MLP neurons of a small language model. Each row is named by its layer, matrix (down: output weights) and neuron, and shows model dimensions 170-340. Each number is 128 + 24 x the weight over its row's rms, rounded and kept within 0 to 255. Numbers have three digits each. A neuron's up and down rows have the sign that makes its largest values positive.
A block is one neuron, or neurons of one layer that tend to fire together. Before each block is what it responds to, as a language model described it from the Wikipedia text at the highest values.

Responds to: Given names in lists. Given names or their word pieces starting a person's name in tables and credit lists, such as Jean, Florian, Donald; also prefixes like co-, non- before a hyphen.
L6.down102:135148127157133175134157136118107094123136103115208102143126131141174148120132162135109129127140136150104109162137116141134139132136119135117132148142126161137128084141174113161127149157077131145104139130157126104132135147137121128121172111122133129132100150115081112139135131115181153132119116140134105134107116124118124075157133114103089071143115115117128129106122132116142121118099149130139138160120087111137119143146116148101132099148177172150098129143129154131145149104154169099132132137137195135125145156113

Responds to: Plural abstract head nouns. Common nouns, mostly plural, ending a noun phrase after an article or modifier, such as arrangements, similarities, affiliations, versions.
L2.down575:144131093179151136177132098136127114135124074107162135153112091136128108136081146102158148143157155126153155114137140110117077152170150128097128075065145109122102151118112100150149135127139148128100170134138103116151146160117145159122091116133157151163138106139122085095153146127148152166120149148084193129112144160145125149129154155132164159124103138146107121125150138107109125137118153137122177148123068137123100134147149168137134139086151104083141144140091126116142099096122111149164086098110120120139122114120
L2.down963:143146146166137126124146160087111159142139165123139108134108134127078137112104097128173113163097123142150164153139123138094160109105119132132122109117151097138125172146124142118115142114135166115143131114140170120148151177157118163102114159106134136164127144104163096116129130123154153157068167068128136124117124128115157117140106102137121129120099114138135152160140106133113180147171114115121129141121125128142124120134150208123186130119078127157166103141140081142106159141136112134119099116132105134129158117123
L2.down1174:110127125126169117136138095110141115139129133141125123102172135146126116122135117117172116104109151137141073142113114120094100141098152141115124138173125085157118174102153120122118127085098141147119166151130167116153132137120164153160147155155105143142102134124104129074138146139170148122155168100136129130123120147123130142122176126144147110115090119150133132142128135172157150119107153129131132138089071074128156155088148138106149114117144093129169092121118054155134116106121110131144075107136120190164150122154
L2.down1202:105112104125156154146120123135109148100113133115113100125133134124095099143131147121108126082113172176120104128126154122128114148105135111129148149108142086143079137131147152113127097127099117134110129123145203183134160140173150146131114133138160086146123161106093115111174149107131165126114162125143147109135130150139123124155125076128088117145152187097146158146149109184165128153164119124116109121152085104185094164084138133145153155116121112153133111155101078131121155163135140161194078138140148108158131078166

Responds to: Month names in dates. Month names in dates, mostly after "on" or "in" and before a day number ("on August 2", "in May 2005"); also mid-word pieces like "acc", "sc" in foreign names.
L6.down994:125175177128110165140091122137147116117126155111119066096129153131108144140115076129137135157098093118123111131130114137094119127117077136098112109119137079113133124160130123125119168116142138095117105141107098112132128158119147091117121084131141116158137122132124118102118129111145119095156164151144083146163145125141157105122093129154121152131061128111131139124147157115083093128119107115126112157134122111168151142136143109114095071130185113128126123105094134148099119142117133111108121109105087131138129119106

Responds to: Head noun after determiner. Noun right after "the" or a possessive that opens a noun phrase, often followed by "of", such as years, number, circumstances, needs.
L4.down1:156092138150106176120149112110098106139082111118121126083161139143110124176110125117092147134123146153128128114116142106158112149130154092148090163145144099126138136135117122142165160161150156125122102116154134123118083169201079124100137142127087128153104117102145105137148135138105108134133125119128130118111124104122130131162073127121159162146130136169103086128147139133120132167157088125147115071142151086131153167157083131154153127133134086112175098119101125170126113154134114124163088083122128102093141121085
L4.down1345:156112132139112142082152122147142134092133113108163104092100128143111128155114116100126157115141140141123076155159101106132108136164163099131125119086134114104098146138111126154130135131119160141115133118108121150110136187092117122136089129112138123102133068139119134120133122154120129136153112105145142158135125137122148170114126128137104116116121139091161135151170181152078109145152071139099098107079134158099130101157137149100075167162180118176078111161142139086134138157133129139149114167139127131145151160133
L4.down1425:142127113153155128108149154096131112152138140160085130123118162160127124130114107163161130082123137134177106130159115132119146126122153143149112145130150136106125144119136139172097141120148142112115131176138154155110130116101119116126118152166107137139146109169116135130186116117132170129148122097126101125119093168166095096085129106080138125129101131149140090105133113174169105121112111158136114099109161173147116127105174121191175124138114112141123140084120118113093130087139089153114078121129119151127151125121
L4.down1617:137118129130133143096173148128144144144110091140119110154154153147125128102100114105155125133158134105163124154141136123106151138100151165080113130126076130143197136084153134122121107116136140094131116143132103103104133106120097121143102123116131136098142127150097165153173101170160131138127105132170080108178095129117097173123083086133101126125114107099130122183127098122082113129137138144140120150169152153169129132173121159140124139145087140132094110079109142112153138176093163122095123140106146143157136121135

Responds to: Table cell separators. Pipe separators in Wikipedia tables that open a blank or spacer cell, as in party-colour cells before Republican or Democratic, and game-log rows before attendance figures; also "No." column headers.
L2.down434:111119145134074097152076127129125109150155132150090126122126137124182122137128128119181095062147107153158142104131128134105115127143175133130093167086101154091098143110140097194148103102117100169137132129157121168116133103155085118132070089103144111101122152084106109144134188138157140119131138163138080186127104112119125124087130117133137144083129106151102103108134124151099133128120109152101127134121140116177126145112102132143137099111127123130137110139110115124106152109153110135089071096135116132123144131108
L2.down517:121169175135134151145142131136106076138126079104145090089155142086173133133084108152149130123132120154139141082161136089129137122108110155121093128117111145126117107148144157113119135145158113104110130120169147113105141099184142157133132147156182156119138140148127137146138115134110171097158136145150079140145151183124091093140152074123139155116122154121115108140121125130146139134144093108098137090121110151127108123113156177133171118159121151157125108113136089079134147096104136146146080144113099148155140116136
L2.down564:104116158146151115121143075135143122140164145141124150076111146104117105105162089109134131147101097119162172144174102089166148126082154137175102177091096117104113146139096154156117139162113098151148103132170161110058132149158116125117100123133168142148150108114168115127116118127114152171095140104129127145136132137104145116114072158181125110155130151157089124086125089108145152146142143129109086122162154132165153157122139141138111134177096140115138095097143136104111109164146115150139125114098144101164153152081
L2.down1143:114137129103137131125097124109119132115106119123139123153167125163143129117142169157114121094072131150104128130121107095133139156073115136076143134146125173123139118134181118126124111135138150174168126144135096201115102151157154161140136107089159117115132123185141123150143123070120126120124131187133142090163122132116130145152083092112136148103136176137114181118084117105121111146159100137132137094154112164136139149174116093128120094136142112145121109092134110147155115146149159154125138133070096067142091121145

Responds to: Clause-final predicate words. Words that close a relative or subordinate clause predicate, often after where, whom or was, such as located, is, born, in.
L6.down1472:138102174136117140187119153093109140130129132144130145156114127157150110111123112134086105109103093128135122133120182162148140113110086114121124110124157156114137115128117104124113117147135137133127107108131133093123100133130142135130138137139159095136081136094125144147135182134113178117137150103147172119115123128113198092147128108119175128151116157137083112170081091097170126062176140172162159135108140091120122151135097111152128156117147115141147111086160138108144143144129102102118116102126104142151150124138

Responds to: Table separators and biographical "in". Table-cell pipe separators after score or result columns in sports and election tables, and "in" after born/died in biographies, as in "born in Oakland".
L6.down129:116111114097173153112113126116153093114147159132089138171121138148112139112137112154106080086113128156127108113111147139154104151134149099118127097102130162160140111151097132153119133104131109120126143098172113122144122099101190163130130112157150118114127110091117100121099142118146105145119119089139130155119112137094150116134145091118160080119116100130106098098089125172138091118133129150094172143108133123168083160171126152127125085143086097101130136104140139115143170122167118135121113136155093085106131111108

Responds to: Mid-word subword pieces. Fires on word-internal fragments in rare or foreign names and long words, such as ig, ip, ang, plus time in "at the time".
L4.down75:122113129156112165106132143172110155120104138120146139104081141144144120154119132108146149092133121103100111097106153136117112145149146092075138120088110099129115104162095118117140141167139126148134138123122080104125143093132116162155127158157117154106134150106153171132137094148151078158155144100118148120121103147138115087116116134113113109133104126141078092135084140125091131124117118101091136114101119118107159182096146131164114172097143132128108148128121115088140161116120103095130137133085125125221119124134
L4.down453:147178137121127179137143137129144130116133117109156128089159151107096149123124137142143149128130120120114092129201116153139182138149119147142134165136094155146062112115179143109158141113069091102099124128166096141145133096134115217148152136144098180160146093131138101095123091135149134121145144150148101171118143115144104149130130179124168081143183127150133115130165113132142137161126128090098154113109146113133135136107116083146101154143141103130129126137165089147143128085149141103112125139108102128131104111123
L4.down768:133155146112113126120111147092121113102147139116118180192124112106128163116152122134115077144124137110094156142115117116118130133165108157122124144143132067093092139128129124107150141114100116133132124126113135035154082125110171137120109105106142156127177140151119121118137134100106129118151111110122111103135143124116118127161147086102078176128133113138108163197139101127147141109108121130118102107136152113147158156122104147178116138102148053151117108151115128132110130107142134131109159124120133139140164086109
L4.down1141:167113134111117149087116131116118118140124093129129168138117124101147151108083151142098088131134099132128127118115164097132104140150119121135109158168184166150195122139093142130151132132145152116100162104128058152113115138180072107137144133085141141115148135126104098126114157120104111113152116144123083143091111133172103123146121123184123071114112138121149110127134110104099144178099130136123132113129149180138157132120099108113129088124131088144142154119120124175124128179140090153163153124134140120149134055098

Responds to: Verbs after infinitive/gerund slot. Verb or particle right after "to", "of", "with", or an auxiliary, mostly "have"/"having" starting a non-finite clause: to have, with having, carry out.
L4.down289:109126153112125110134110123095137149140117116130108148146088112153101141134146067114171142129168156144131181109148173159184161103141166102106136154120130146141150147147183066142115121126133100149131156102180150148067101152139165126089124078147122108095100118120166125147136109135120162154132131100122088125160135132114104119160138122110149114155134130139165114105120145108142133087098178138111070120141100113187137121141149188113114124135122108129145110095127133137123151109156136112088089155129184115140159152098
L4.down813:187147156164103114154103167145118117141114121121155162127110140172129105119139123129141124131152161137098161122110128138135159125124146094100121118114170155087154125141132147136123131109132130156138099122116175097082118133137132133128157103153137102146145118118130136122159106157113166169071097121132138118167141154127103119129104150118167144115076097183106117168119138115100137095122153101114118120140128106102098141128142151105104142122139141102103133136118122093152105140140113112180102132145136148140172123168
L4.down954:116104158122158150128180119103154079114134132125153129113109072167144136125145074142147170129182136124155125151113135136128093147113125131063130120138171092123139124143121129142120097133156143127112137090112118069130151114117113136114148112170141116152161140143120119121158152129139114124128129064173095163120119097125124095170123137154107123133135142131148161139149121168115093157111097137118144110129102095115112141157153099107091128124106128130122127130113092078148152084116142129136116125129089163098135111112
L4.down1573:126144140167136124098174185094153134097081140070132146111099141118116094145121104094118143123139157113131143120131136142090105175145136111126116124113128132092132159115120139138155121106119117156095107159092140127092141139132167131179140120103136137098090115123117107112109144099087091160154115124140155136120110140140107144110115137130109143102121113133121122146126129106125135130167124110069106126164082166116123126105146141148137191123109105165101156185120105130115101111158152101173152136125108163117144135117

Responds to: Word-start fragments, table cells. First subword piece of a word right after an opening quote (th in "throuple", st in "stylishly"), plus mid-word name pieces and table separators like |, ;, ).
L2.down452:128096117112147140103141137125146108116139102113133113131113110112167171154122093153122134089130099119150138118105147137148138126156106092146128137095147089132152119135119133146142102145162119112167140102123157129143088095079097147106117093103164106155116145121143162165114125091102083119131113161130141139114142128090119140131115141098072108092137094100153155161150133116132137170122112145133149144124125147128135120136146109155129102133124117160114162148126175118097161136112118138145143134104125113133089123149
L2.down1048:142127136155101097129114160146124089082102123131087163117136137139095084120107113147164162154176142122130158084122143118158081097162102155094137107159142172133170135132125155111119143119151109114147105097145113148128075078159091109129162117105149132146096095139124143123119140147102135151122138112140148107179143108123109156125131154103121135119137107113154152105134101112110136119095143129113109110145185092109127130109129128079083183161134123151186101111104151144148134170105157109100155090154114134158128124128
L2.down1096:140108114153151111096126120134119125106095130096098155071128124122170122159149163116075166153143118126119133163156127113117134179082132098127149186135133048085112161092124120089169077144129127158097093123138127108138101110129117107174157140131185109118104168108098113135116149104135146103106118151097127146128125151099113108143122153120121123108168108099161121156153134135151106148124119109116132123137118121129196161109109121122122119108180165154145121158181147161130123184097111151125166113146134110105091144143
L2.down1664:166142113121107128096132124110101134096125132114154124137154089118126156101111107153139115143104057112091148127121129156100150119131140130096130110157129072175139169150111110138174129139146147111075182137154112082146110156151090163109095122112138148118130153106064121125100085155116145132135181152131136125113135159133136125105140135133093124147148130109138126132117111136088127098119112130145137092103053186164131149166156122072117133130107178130128157143155166141108143107128084184119159176159093091138141088091

Responds to: Coordinator after first conjunct. Coordinating words (and, or, &, commas) joining two paired modifiers or verbs, e.g. second and third, eastern and western, front & rear.
L4.down97:120148102127162102116155136089151136123128098129167143126136144151089135112128104115182126101135189124103116125092165131081132141146107151113112110186115135145102141097190126112157134150113111090160128094135153123155144162097165120113143108179142144147108090150128155121106060107157139115157113143141115077127090102107119104159070100121132120093133139153133134156096126112116139123107114130105052105118159116103077137126131159163139111143122119130158120150156127104177108146140146135139143198146124123130143157111
L4.down395:148147116121101124146138113126123137124120172111156120126125116112156138065103156080140165154119156134126147122139110099138185157133163159135124115188132107129148159139106114131134130135107137137152138143131125126138172113130089122114142119167098153107107085124167120062120116107135130114130145156101094142116111155116119109142128143142147159132126152111139144138110198144109162120145115120157112099083168138129124110113132111140106148137160147147120146128162107116160152108123185135087114150136133133124121126143
L4.down1006:111142102094148131146132169127195132079128123099163124148117092104134139122132124098126111153103194076139153124089096101124154122133119113143123148155126121130162115165160136124099109133112167104153118117129123147098111110102115093123134116143089136127122091143101157148126171138121115141149109137118159150171083120134132118120099111122145147140123096164131135137118093085107109126128132162175085141114179097114125147082139111134110161116140110134090118143139148139086139123125108128072117183096158136120118119156
L4.down1429:127171115105118123112128114122106102165121171114167121093139146165087090080100146113094155120151132109148114160158131153141122099130151091134129091123089136113091155161152137124115125116131181137141168131118104139160162123089136107104155156135132146105128151166118127138135146124141148132134111118117139116097130134118101086107154131165094144122160133154115125121164139123121160111169115135117123137110119150141102108075135164134134130120099133142084096125112148116116130111108131130168091128105127179112098138100

Responds to: Transitive action verbs. Transitive verbs, often right after "to" or a subject, that expect an object next, mostly in plot summaries: grant, steal, force, provide, give.
L2.down306:157113130138092111097081136117100130089128132158139156135100114133115143123123183109136123129103100102107159128130140127124103128132111165128143113134137163139137145129172135130155105114121145141121124146104133084109129162132117191092116132118139151106112142107141117127107152113139146136125151132111141144100180075110184097152118148129088123138128138132125166141119168105160128133138150133112157137096129122079144130122159118082120132148143137108116119181157143184113126147142161118152136141106127135103158136186
L2.down783:142103157171127117121132127105125123113130117125134151132091103127126110120113118147159113132135188134096145115117126137159152154096111087146146098145138172117125119123160167137142104114127159116143162133172120166162141149153136162114118113098108147120084088159141120099169169106094105139115102132135122166177114108121098120121134155122147108149176114151118114113122109099148116112100142132120131162118133111106110070106143104130138113126146140126126180158124104099114155139179154118154103085129122168118090112151
L2.down986:151113167094143137122070151115114113088120098137121129103115114139113109156099129090155109107113142106129171110127123129134139101098105110125161110134171147124118070155126104136114169131135085120118171119123152115098155137151122143098088126104163150156134127077118146199142180131125136130114180118139137141139142090159145103120109098118114118139158116119126133114138149089131122134120145136097151112136112117104120101121156116072157142129138163083113130073185156107135120130145113115147138120100126120127099146133
L2.down1157:117130142146079130106149129125136112145121137110136157120124100135143106151086091099140103117153139149104101116132114108110134135071140119128137121143121103127105101069173101130129125150124115130160116139120150113082154124111112154107114131172108148126107102161116125131126130144110099135132073149143088111122160125134095162082144135104118116118109107126107123119129160060142136124086114162150126148109101131142137131145141114123142144046160099091144084136124099142114156143151125117143118132131139146140142111144

Responds to: Table cell separators. Pipe separators starting table cells, often after a blank or empty cell (| | Labor, | Team | 1), plus opening parentheses after sentences or phrases.
L4.down209:138123114119177115144133116138129137137113093146184145119105132148153139078160142101122134161153105196115110146125095137146133149134105100114108097099113219114175148133109152115129109166139123169096140165126111125110091127139084123149133141084164132091149100106142119141151113119124130113116125129111165120124123136119138130154100100138116121135139108129098112137128161108161095136141170108100137132132120154098140102093117163106101138145152098120103116153107074128142141154155121141155113158133140099108135140125
L4.down445:115080140132145126132114145150117132154105102078102159131127112168120148117135154124168121098118142119119164141089143163141109132110101107124174134133108125146184177136084099151125122144104145148100128130139121128157076153152143145118122150099156139156134144091135130118160155111163142114135107125111151134160140112174140114129148089118114134132133119149114135118141131084118136126119140113132155108168087122125108128089136116139135132124113130115131144119149121123136171124135129139160113100074131127139157120114
L4.down781:145133101148135147101113096162141131153160144112157156159130133132134115133186099129135159124132111088121111165090110092120142116127133114127155087159128098117078138154068137117108134160104154115141170146157181099167112116156141126111092132091123147144147083138134154121145140101166144116122117137193113135125105107137153154087139138144124149144117140122127129163145112111120130114103162152111118139126122127142116099110136089146151114131147145126105098098141121117138129152139148131176133100111133143158119113116
L4.down1077:143078095137130124140137166112109100098115143135163144123134150107135147082123108150153069102127134097121165123129135067106102122096132110123138092130134177088096140137057158104114123111111186116102160094142142121219114117142144134137069167156097128146113100144142121144154125069165124116121130156128140124118156099109148134102125100124108122106142127166093125138146090119138130112138163119171145121124109064149113129117107096157101130093134086106160105140120109123131130160151109101113120122079118162137137133159

Responds to: Head noun after "the". Abstract head nouns right after "the" (or an adjective) that begin an "X of Y" phrase, such as the success of, the use of, the age of.
L6.down1611:158103158128127139088179113120121128095139138136126156110114141130156131110128163115163122112165120131122137140141101121134091154144166076145112113088129099101130122117131151161155150110092132119103155126118090163090121138152112099084148134107107157112140102097109161126135128112107113139129134104141108157135112108111125110157130123175105125113108094116118153146150148107104131177145093088116113085120216130105102139186122160083102173164152079131095141130152125155130132139102113151119163174113115079164127132153

Responds to: Mid-name continuation pieces. Word pieces that continue a proper name right after its first letter or fragment, often in tables or lists: J., Ol-ivia, D-ave, Jen-ne-ker.
L2.down128:126157147126159111149126112114092099085141075113129126100109140162133160155110133117135105121112104149119124112117156155096146095119131116123114125097181081124096148123131114087169171112141128082111150135122112124122113094149125111115155165139107163090139122111125137142121112137154117086138118143122153137095126151140122140135141101161110129123086128146116136157139104176120129160113185129130146172138114141139120129116136134135135132192099136127155100098130114124119117127130112126132121152149110107136100120127
L2.down742:097130134075092184128143119143111138097097111143124161159135085113139133183144132098097122123113132151094138096124137118116152102143117174125109088125113126154158086105203115144087163121136132106156158142122153149106133076104109127085133124101142123106135162165153151128115118172118093127128120134138124129154142111088119134131125105119133142117100158153127138157108140157114105086092103081128138126115181129103050112114155100163136105109149123135084105113100116121140169086147155138166131137093079103144113118120
L2.down820:135145149122147128106172125117091124130101085134114089124164094149151146105145089142111145198112127166104155114120127171163081103145155108120121083116158119169145131169160143139155118136113166110115164148135135088100147153182168120135134115116103132123111126138118140096093170113129082115132144147142107104145125145108146112117119153160147120125110139106135169141093132137077139099122144124153138102122154111126116120119173110131153152093091111136123096106114148139153107123108158130109149147145122137133119101124
L2.down1717:119135139130147127114163134172170179183113096176153127141116123121151133152133160134081157128140155125116161122127105130146105135110118146132101133140123123131139117137172116177148121119119139098153137114143101163116124122111104127153117127138150120136100147082165116123096104139123126135109093113153120111142126153144115097109169097109130080143148087132123137153091091097110129125088124153128116129137164131126125093129106121150148125124134122108121120057085114138124135118124122143147114118126157094148099059110

Responds to: Personal first names. Given names opening a full person name mid-sentence or in lists and tables, e.g. architect William, journalist Robert, Paul Thompson.
L4.down531:150137148145117151109175079114120094113138164099112132112137071121123146069142140195177107133167099125161148124081120126151117135132109172111124100140140139110156139152124137126137119139149134070167167144146141140116109093124177172127125105085116129131125151142110164142120098106141128154092143122111126150115142111153142158121100152132103125142149116136087127146166188094116147124111110106170100086142117090109078151153134099156119133114161104120152133132137126140143161151103140136151148100135119145148145111145
L4.down1111:103120138150127149119105142107109135099117139124164103122099122141133113146137158134112128148140141101081103127114136097136136104111123112148132129150131091125102116104126134130161060109123167111100123114144088123132148155172128110105106135067125114137121109114126102124140141118126130124135113123136128144117100134090185149117121128106150140153168133128105169160112112150138136139178130102131114121148152114110120127131147119105143118176121161144121144086139132109136116124112162153109105135135080115149168109096
L4.down1416:087155099092122118125129107133143150141139129114122148096120111114092146148119144127161116133115152154120118095096109100135093118122114194174146109142143149135165115151172143128119169133128146125129124112135154147127144092146074137097123127081156093137143140102135126112148108128147149103146139160154152108128141162118110137079112167121116146155117132146140164112099067138134154103123109140127135113157166104099097155136114103164154153155150127164106145148144127138123120106160127110152149121090116122121113123100
L4.down1523:115113119151126153102157134185105101117113163110121085113118087118109143197101133149167120139143129114122114114121138127135197113091118132125115141153139135140148131087121120132108118157125135086126133149129103107124100114159073121126129125105154209141125155128160126102180124124135119134109103115177075184113142151153145143118100120145139082120127105147124158102143144145117116149124135130122094147123137148159147175148180151153141128130151137124081098126078137110141154104130164117107146140113118124144149157120

Responds to: Connectors in fixed phrases. Connective words such as and, or, of, than and commas inside set names and fixed phrases, as in Trinidad and Tobago, mixed or average, more than.
L2.down11:128147115105136124112164127141141105164156118120139083132100134112130129106109120118122128121121101119171107111124127082114136142124122134166123169165139121163126095148069164128139120133129174115106151142117141122127109116113109137093083124148151127136131118149103122116172126095120186120107152136117112151112161157148148077112102121098159141126095124102119130096088163158134138136133123103148126124116110150156119157128105147157140184114111154134120084103156146106100128169146140149117137125147141149069131149056
L2.down794:112131169156171114130149152080125096140163161136144117133124123096101136138097192126083127117090138144123097142128101166120160135117152122134131171132127121132105133121154144117138127164104160110104143140149124148175122149180118137132116126157115174087147146152179133111123119107113132122130121122144156116093115111171139154102134132162102095083133131155132111118159132137105100169114114132118093132166133105118163165141124120143087128084153118147111155159121147142110119141137143132125100140154165105119147119117
L2.down869:089116082156187121096128117140114078128090133112163165115137073131126128124111144124154124180139194091182119159140117090119133125115156155112143147128121143108117110151124140090160092134130121134093102136124148109148147098122120104138130131115128144146111153159140114181186118134135124096100158120150139145109158160132120104162112131137140107147120138123124183121143171167174145075119115147106138127141088136073185163151167133160116160135165067123152134128100106094156088113109112136130113127134132117119118103144
L2.down1002:138171157166160120136148135120094103159171122118155123118110113111137141127114142124083128151156146125088117137155121119089134129107114115128143154106148135146085098173104120147107153126151139137087132137089166097136152116107106152122138126124160140136142145142139133138150117132091168113121139155171141116097105105114126083099117148155130057171115133101137119141192122183130127136122131099112087117150113118092138114131165155156146140103172101147129130112143147125102112133122117146129115127116106073096159145161

Responds to: Comma between stacked adjectives. Commas and "and"/"or" joining two adjectives or modifiers before a noun, e.g. "narrow, shallow valley", "dark and complex", "three or four".
L6.down697:108154097181121067138137113151156125128125114165149172168105107140145125120154126135128137140109121106097131123126118124143162180135151131118131136101148126122152146158131160142127132101124142094113154089120134135092121185100114110095125147106109169156138125111162108100065116113161110116091123123083100111158138121105104114164136130117102142113167118099109122098182155128097139123147109082146164129124165091086133120098163093099135125126130106097120103103083127141150128102101129136116119162131173089106082142119